python train.py --n_layer=8 --d_model=768 --n_head=8 --n_kv_head=8 --head_dim=96 --d_mlp=3072 --vocab_size=16384 --activation="gelu" --norm="layernorm" --norm_place="pre" --norm_eps=1e-05 --positions="rope" --rope_base=1660.0 --rope_fraction=1.0 --qk_norm=false --attn_scale=0.102 --bias="all" --tie_embeddings=true --parallel_block=false --init="normal" --init_std_qkv=0.0213 --init_std_o=0.00532 --init_std_up=0.0213 --init_std_down=0.00532 --init_mimetic=0.7 --optimizer="adamw" --lr=0.000353 --beta1=0.95 --beta2=0.98 --weight_decay=0.2 --lr_head=0.003 --grad_clip=1.0 --warmup_steps=478 --schedule="wsd" --decay_fraction=0.618 --decay_shape="linear" --final_lr_fraction=0.02 --batch_tokens=[32768, 65536] --seq_len=1024 --doc_mask=false --train_tokens=553600000 --steps=12123 --dataset="wikipedia_en"
MLP neurons of a small language model. Each row is named by its layer, matrix (up: input weights) and neuron, and shows model dimensions 320-575. Each number is 500 + 50 x the weight over its row's rms, rounded and kept within 0 to 999. Numbers have three digits each.
After each neuron's rows, "fires in" lists the words (lower case) most often at its 100 highest values on Wikipedia text that the model never trained on. A number after a token or word is its count.

L2.up866:483378458478462442390596528446458557509468491452553471577493471443515508387526536518531494499455385492562534517495532493480464484494487540425420425514528452477506535491460585559529481411581475453529522677466539529454574395457506472490489512545465551594574569511481380499485478486530541367517526513487443548476446514550466484547534504433625543496470417434513491554480534455508517311419496478508527541538536552498433510515518506554545546519531558511423491447474436543595462464500561530430459437503498499458624500416478478540487472548469590490479465447574516485489528441504562410454455538469400456590548498548508511471481515480547463553472462572536430530429485584552517460580521525534445556481503549566418568547558542576531524473393556509452457515505545467462420544492484
fires in: "not" 20, "to" 12, "of" 10, "before" 8, "without" 6, "when" 6

L2.up1642:487546520545486434439526471464545549397439463498466438549511504493412556523535512481482587459547497527531604503530335522498502467422482571452475545525521522454489516492453490518564435546463444463510506424479599527474453551560525499460507511492474500520499500501413482587493478535501563509555514519431423533545473490540460393433474525511494516420512491496563538535502591563505476449445415518549457598590410491528593502442522547445574551484550418444542526537497476442495523422498518505501532517450502461486505509507552546484462550484351561512491431482422538491541466460452474496450414527535515497433513543446375519410508545516510526514497495478492479529476407553492498465470479495521387488497521441536559502448533477551473493458480604572465433475544537519446449539553509
fires in: "under" 42, "the" 29, "a" 10, "of" 4

L2.up169:368521426562454411460615509502552486476443533563513527530536434475583373471460496610429496527501480564501528440450404500504488522616564461510466458550539581453540505477436570521504522593620514519459497489555483579552455494456486423475500490434543532551502640530426423548496487510445502548509581519391368454500443451514377396511516514519529558455540504426535565456504489483485524399544486466605504487465401519514567489449575519510522570493503476449486491542533448457548488458510463547484598469540441528547511498518551466523420534556513599482451483458467487601581463526478665477469443432413428519552437430516498524543497508510460507561519450504603498561543476504555513460578532517443596417505591419580594550527447372459550543480477558496523537418464549443460452581501428
fires in: "the" 33, "of" 12, "received" 11, "without" 6, "for" 4, "receiving" 4

L2.up807:442380464521444428452451428474511502509467493497432494501544448435508509417499504548500476411463507451507543463462528517377511387512543471449438508581489476522540567531449583489421473603584356486538579553480508541484564482582513479585488506520544533554478463417534463493544559425432522473394563472433458526547565422482405478560479500491447569549499501456462428568506439587502625436466444383580489538526530518526516499563458520405530519563428459519574443501467426396475483487568644439466494460495486531520462479501519465537459534449451465554437540560540548440462554495491420530518476546377508452501510499414525435425342527436550463491533504593530515480545480568557492482538483578488504573433459445576592513512561416460482616573397489524452497503497494480474471419493474
fires in: "a" 39, "any" 12, "an" 8, "each" 7, "the" 6, "or" 5

L2.up2660:477504444617472505532509484486556497579487427560514503516541430582483515495520527556548527461556389492545530490589454550511626427475535483463406454386497502565468470468502576414494487566481511419507554479456559451548517522481573586424568443438451489543483525547403441537481486481345522456469459457495516497572499465508485483508590516505486630462474508467573512527450468488512503522517485448558481543536473454570481499477443542403562520469544433504482488515507409531486480503637545437452529485437549560518462527473521465524455496493438468508428489519450467561509505382486487545535471522513541570521517477542476498572525485461501522484475437597455507518541531577554454452557559479543533559562483508485508567520464487460493434544485429524476454541435539481453432531463511
fires in: "many" 16, "other" 9, "30" 7, "most" 7, "all" 7, "any" 6

L2.up2869:413591553550408453518458480502490536496542544628532534513448454489471458539474400467543510485570533456483513464444550493528529564480440466467506533431503543432428490569607528489523473452490510488448520487462536487475539423410462554525529499606498402596531484539488525515535508466521454455454525527475472655498451624441418428425508494543568511525485477512514565541518514462560546473483447438495508526440528518627437409480400466609579548510522412521440578453564528510418535470539512507516474519417507574443494605477515606454383454545459540464435523473452519556583541603512618449415530447383469482577518542631575441492433483464558544585539485541459479543439507497568510562602496482456444537558639451447606504475484475365469568540536544523464454443559556540452456491491479
fires in: "of" 18, "for" 11, "to" 9, "des" 5, "de" 5, "free" 5

L2.up1032:516555616490542514526480424579509531527466435598625490492478534506567466450545525509501594515606514582429491511459431564569551480571542542552421519440443523505471515476389531440464494447461510501457550513479524521533485415426470528454471559490509429552568541553482448546524550512524494525446494540544424506494420502500473522519555391500459487584510355507429471481477521486589467473602540572519432555423548483462397430472429449531474517515521547540634434455487498510501419521622503516518539515491428505514583523490612576507567386494481479525453456459452539552551488473421487521432545493487440472437545529490486551491596508521513537501485517557501427552479499560468524461441433560507551475495591429548493520441457408511583433404431499568503504485537478521444452504490533
fires in: "of" 24, "for" 11, "in" 7, "upload" 7, "went" 6

L2.up818:475466432575475560482439491478626448453522479502582476463463532517578518427599420509582465473462420493478478500487426505421550389482514451574517486500491425534577536486465485535609485410572523502543562505605536465495459507526531473481425481489506526459457490500554531501417504562467564463544500473495460385564518546502454526547600554510506520519497528498546553402440538521466395432524411468567454533485429478476554536480499487492511494531519511555544451507478431492463478539571448524465478551561460577470491572434509503520446463558446595506514519568518525572503476425491444472526577468494521427392384445380492486491456476501448570483497549487436477498530537384443460458517421485531541472509527529572468499513518422534462540551570495513552516587507538497512449481437342
fires in: "or" 27, "and" 27, "to" 4, "of" 4

L2.up179:558530555479328532452474444597508485541482500537526460524416598439493576477458520563480528487420456483452487489611509494547555528538482502392480458518589439477488515558448506449532516459517534508516539527415534488563517465560479469459514512473493452578481507492526455620485490486494490488560485378452554534536457501566444429551408512493489538389505455503522464544508476490467519495472482503435400557504493560526521501467555567561562503503523481458521492510464531493525433564549495442439563513445393529380460503494546416510419504490473461481449554500549421586597509551410547507556502444425536594460436492462487576529497508580477422512562471551564495499496441470522429464592504476483507434486590443557525496501539449507421547609446488495489506412459584441510547489520495
fires in: "that" 38, "only" 22, "any" 6, "least" 6, "whether" 4

L2.up338:451527578470504576490473542510467508528456360493571498538558506431497555513520561492550502494471448570503432529537443517450536393488553434452503448482404547516480509533433582487572578447500510569442395510453570489637529492482574547506509471432550539455524539545519538527464540512534556510432501464511524425495546496591544530563470511475476502507435468512461461516440547478452618508511492454481549458608436532540490512537471408502513572499517548506495476491449453551477509480510429439516583490495496510490462464459498469518501612432459476492453522472497520498611486456482434464424517481516412478494585543487485507480387472470526518535482484453452498508461490596482428451518541479479444456578405505533564502516547425559586535527469450542523539544491514451560496429416401
fires in: "men" 24, "can" 22, "people" 14, "way" 5

L2.up2222:489478552450465558543467409560451469490495543559449527464542519512566544472410493517588543445479476412454457555455562482532452522469534489502442461496545469498542505623566523420600539475452485484527452518519511531508547476455474542508542596537504504440617479476469472535475536516536527510408473444442515497445507565592451507471500476523458552422462508511494539369456390450485640547516450437542525472516510584470545489561442439578486472498509471451378498484568472445529429450580529443454593565506514565507564556481568519416536551494484521500551553504524485623546483541544469440414497546391525494514501488528482507534441503602607466516623522615478478519419433511585433547597546475583464390477463507407603546562522422482512592442474518567498491556472519502481486531414512
fires in: "as" 27, "including" 22, "example" 6, "either" 6

L2.up1867:461414440467525481487538511478566453422507527477563358562522470485513557532590596525597446493554470500583474538482564454380450500472481522497522410530507487476461427484487380473436537503504527526515463540449479492474442466541525550513493439477520455489513453609501488556462501581533476442507527440447465508511497455523569540549528515554535479457453402466538481563537439412519519434496539425465511547495568580589487438449518428479524519496467511490513572470574434527502482516537512568512487414499527481496487534472473511500504478542484610559415479431491529488508557475523490474471516506584468469509583442565467565492504473361526596511457450518470486416498633474603532554466530555494510486507535514458454410515498479590458573509535488495552568412553488500477483515467479
fires in: "as" 24, "of" 22, "since" 7, "to" 7, "unlike" 4

L2.up2038:438433611625536570526479467530419513478496544515472476539498522607562445444476518587559495525486474555527466501489503529476595491478523569483420467400473581416549445492518517460455458515528489500513557547554502455528440558413447487450496561582498449431621494465468371611510459512469474506518508484491512494495514496483503487515519506447525596472409472439514424446563458520450518500458491462662481461574406582513532412550476560510475558543452470500493517433620526483529586428579504540504526585493531477540494616515581488477472443510441530530400532483419533450554474392477408428516498521505403429538511493469518508520449447486542591513431519455485496402598559474501519482526550485508385460486501510542453429508499475393530571458494488533509461547520492453509486543452505
fires in: "are" 29, "other" 20, "total" 6, "website" 6, "among" 5, "represent" 4

L2.up2399:541359414416537471461515466532596499488499557563522434508577463506566458530509493500523405496510465525494436492599510433518499549491487428543514420497439504534503446401484505484556432432541591474444548482461491516446436441492475506470433474418454420447554549594463495507482548502508421525503539490482505510529514483501541525545431556511554443481521467564485447449520498438507560447484555484663548568525566557432539524486451352462538489507511495502568545434527491536404534496477506503470488436541423558432530529476480537554460496563489490494489444525430523486503550443452593510453493483521516495503531476403482463525591561501522575649447568481537455411521575493489544509519489516537448463581593570494497464566458478495446424521535501508429466497564479490405523450475460
fires in: "from" 31, "to" 15, "like" 14, "of" 6, "than" 5, "with" 4

L2.up3010:519519549556454513492412547512457560462513400578607371491459470553563581438429467508553409430518435525426362487497446452450543477481531460570546495538468434327523567484508457448548481553471473501481503402477523577546441518505477476508491498561447505493504438525538496547448469579501510538478508459425425499488487411534528593452509475541559532478458509560538395560539483543486542513490486510547505609559514540517542485492491542455498620556569539497529500438480491474416412512581428409496540428458452507531517465466573537470540542468593533473512487477375437539562489453463476526427469519478524497460472426441469510506485586525499523584536588594491499455473598456458463483527554515625465507522447478578428488576474469445521497544429459526498488488609455445414480471491430
fires in: "at" 37, "played" 16, "play" 7, "playing" 4, "host" 4

L2.up19:454339596438457544547573416523485409466454552503517462488541539406530492540494558583536489547424539461441576558468497480481543481544565491460497428489533444470570516499362459439511546576532562483527464422549566552449500581530544526525448507489465448547481479455502504570604586520512452502498523478421503456636443552513457462504587528535518545511452531541529522541475567488615451545505500453507429546563557555555583488547531522456428447512508367505499474481434482549444539488518501492519525551563507545473494514483451460489507478460479472535375481471492523491453503513465521465537463551474447556471469505490525487575488471472452572588413510504534448472435539421606407480580507593506489579437534473471398543551542468574422446488524487529335443541519529460512509485440509
fires in: "while" 34, "only" 15, "and" 9, "of" 8, "least" 7, "though" 6

L2.up706:403504469460474436498421506412364400426482453506417543487464618495515521442513422497566514379589442523527516467471459499537461464521496536509479515444583469524543551526462573505493507453581482540453516607447489537446513548476410525469427542492472432538492511457521492566483523554502570574514487443494482477543453479510439395487624539502544538454509531578438544440465497495451454449459508404548433485471414547530603524516471544526520447612430494544417529476456490560446485472493548538424519552511562533443510520449492556459501459502482545476498536437546455453570495466495541481432538556411503364526521480435416590448445450416505543509450540474459501531448531543517426544494508530505509546495444482449425392532444464460405482514382530497490474529468568560428497511439399
fires in: "and" 23, "have" 11, "to" 10, "been" 7

L2.up2779:550542558469473521466510475541436525527515508436530489597519452527462469430380466528517547572484443479530509554547500497472510391342553445565487559527483493431570543430460495545520499467487543566582554510457477576586535395498496559441494463492476454525484576484421507534435585480462468440542465373420517483559500523564448490458506464485516503593470441625518568427508497465521509398455491391518471546567567500488469428500566451542483468427488459505480471425532533461445467453541442593503529572457463476460501492527571489612470477577435534434587527466545588496597484482443468438467522529438526469558534427512448516534428515481601558457580463473600596523483514577479364450511503468504454455441513488522569561563405490523568488480370577521451475479509546418527491574490488
fires in: "station" 37, "railway" 12, "train" 8

L2.up3044:508536527428480522506459507579492428474572569515460471517456559438475561461515555479497540407563500545452474473479474495493553471518429575476479544495406483498491505571506464487494518478535496455473470557488530494498529431537556541430450453479448407550572555506461556559452508411461455592511518368470364570532505540505471387431458545521478516542489493575524487578527516410398545535495492475492514603572421492553461488411452530605577384481419510491532562585429515482444420507562594549495547374576517501417506457519572506395548465545417581519469434538507465527548545490390530504506526418381523552369526457435376562479522603429481533541525449605500414538467443465525476540516415516520515408490475477485527511415579442520480505404471498478494428377511550497399472484479508
fires in: "will" 17, "would" 16, "to" 8, "officially" 6, "be" 6

L2.up1563:454429445499543437372538492453475492380557472513497492532483484411543549563501519629482501411609527462594355482589532504475452533496506438486487458461527453412631585453522479426468482449484542489513492534482502490491569423615481482452473510615497499596556564580445453486457417548574471472520478507531412531464418477570445527442462438481493549427509458551421459522384488453489588426483447430538451559416563485481535486555477438507502449493482535522525467519518508559411491552551507489499437365531441517514613500460514436462445452570520594461583471505565472454564512486427534519516545482508364461516492570446462503491509547555455485490456435493499527524506535568566561610512560568463503451478462553441578499479558506440438570473517657493512483447558471526524473499428447
fires in: "they" 15, "like" 13, "and" 10, "two" 7, "married" 6, "them" 6

L2.up1938:502536532607453469511518472587510533527498514502497482492533493474532514503532524565505490395501475632404505416567472482456629428504476502484526499490448388447438403501465499471468485521468560419464518534442592595500457552605540546485537437531517542485518533439425414526481489492446406394460465522485419511522434591483480401485545487438536438530555545559513484462463444587541442480499482520523461502500470570473408457510414529539575449435563519511533545433517509507440539586539489454517565512505485561532557470547552456504348477515530588514453582557394473526519544485440529467508464573502457578546464500395400532524454506583429515479511507530515501478488484577564453555538496416512509476478530491464454528437575476497518520540416464578459432540494534558562499432482466
fires in: "jr" 18, "no" 11, "more" 9, "most" 9, "less" 4

L2.up1113:508414481604477532575471574516427512442501561453559578542452568469495441505416565464539467522568453477455389500486425471492495561476492454495491419456522490436465470563468517486457478456449515427479483500440543514469477594594549524527406516561522499493613557472442476490399450455473522502515486553475433453453469508592492458452567482483444476468414435509412506498517542453551534500510567434601503588452441560402445409480477431529456460571538469554415490438549518412458452428537562517525459547554451606540570514514528495462466543572489495494480437448581489561518442616510500512529541538558475633397560515504540462475512596609507524552514536528518540580524463516527450501531491466462526517596529509532563460486513520466485527483458523509465490426493533501511484488524507
fires in: "like" 15, "both" 15, "without" 11, "as" 10, "either" 6

L2.up823:553559373482472513532452484561529547387490543518574453474536474510525528476562471514440479382547523463450475437486483435524489506432378592533463432506470485475501459519494487375492504478445517419493537444414458515518439522497391476575526564547511469567526504552535436568577537541509418366504499501522540480572470439511518531512528528546545524484432457396395529536512470444471522436543398445496499487557535480469537508494458476570558512510431471498538476564402503613417524563427490546562485457423479432436571539482552528491485486546426478453577530584480541485659418467539518554464533429388527405476488578520555540577475545506495576428512482469448448546571569515529505430447496547590485524423538506490586570475563458523502473509526534499499474522534506508468530440511490
fires in: "center" 15, "plant" 10, "of" 8, "centre" 7, "within" 5, "into" 5

L2.up649:440504599608466484512489403498398566479408448556548428530388427496495508439450438421462515511465564566437495462496520522546533518526442414471470482519416418435524586460492630353520477536526558504540565588500527447496422521476434501382537479440496523532469499538539484522444465415438500465500478559453416483495523506481451386487515502505429477578479514548482456641522538526490515534519471483553542533619412493492566446426520517475481499525454448547568412410462445466485421444571556500443498463528552553396530527551539452508474447477522495451476453451411511597478492502434525467438507564491506605596468490547522507440457455529525588555490482500583543540482551443514553483554484497468476502574441472542472408503449465481438552460484501526467428548541473464457453542510468
fires in: "many" 25, "some" 13, "any" 12, "several" 11, "special" 7, "few" 5

L2.up181:472557581564502447406444488602498428524526422499426412557441574507503603457570419576501480461534474451537495564551454534423532516513498499534511490458468524443536558420432503536576442518604481559470657506483406562426512546481474535547391569498468569533517457527511497474602465449478446462515497491517524479520483514482459464608624462484382482434472559538417440493548361447531472378579409511477479527582463495520430469569429460552496508487405468517529485558448484502486500492527466483564525510419492549517440490450460484432504490554566413475505482478468505512549523459443478582415391469456477519519461568492442445438399466441549543522494610548582571502502441519455440503509432509545406559444546475489470425548514476477501546490484475456564461485487561485386529476423454
fires in: "to" 25, "be" 10, "have" 8, "still" 6, "that" 5, "been" 4

L2.up192:436496478540537523532461476474495483519520499514543479487423500444518482553418534451395508514536503522480618536521546457364425459507527575513522527502477473511512457475492472486481595465448598586481466628480497490571561425558524498444364456570422430536500531495476488530518529485450467497449488412479503485500413479498598530514516507468543400513402505577538572493410518516473512417504592461498553553448452559417485470480507568560407446544410519485519463481559461486550485527507519561489424554426494531505484368515560445509532504475523498388487475369480507544531504480590522490484541537535454509523499454440395498507362590545520490494489420571565507398514518583492496562525555582502542486465529486441424391466466390408519574496462492498530522556446491466557499521445457
fires in: "school" 28, "station" 13, "schools" 8, "village" 5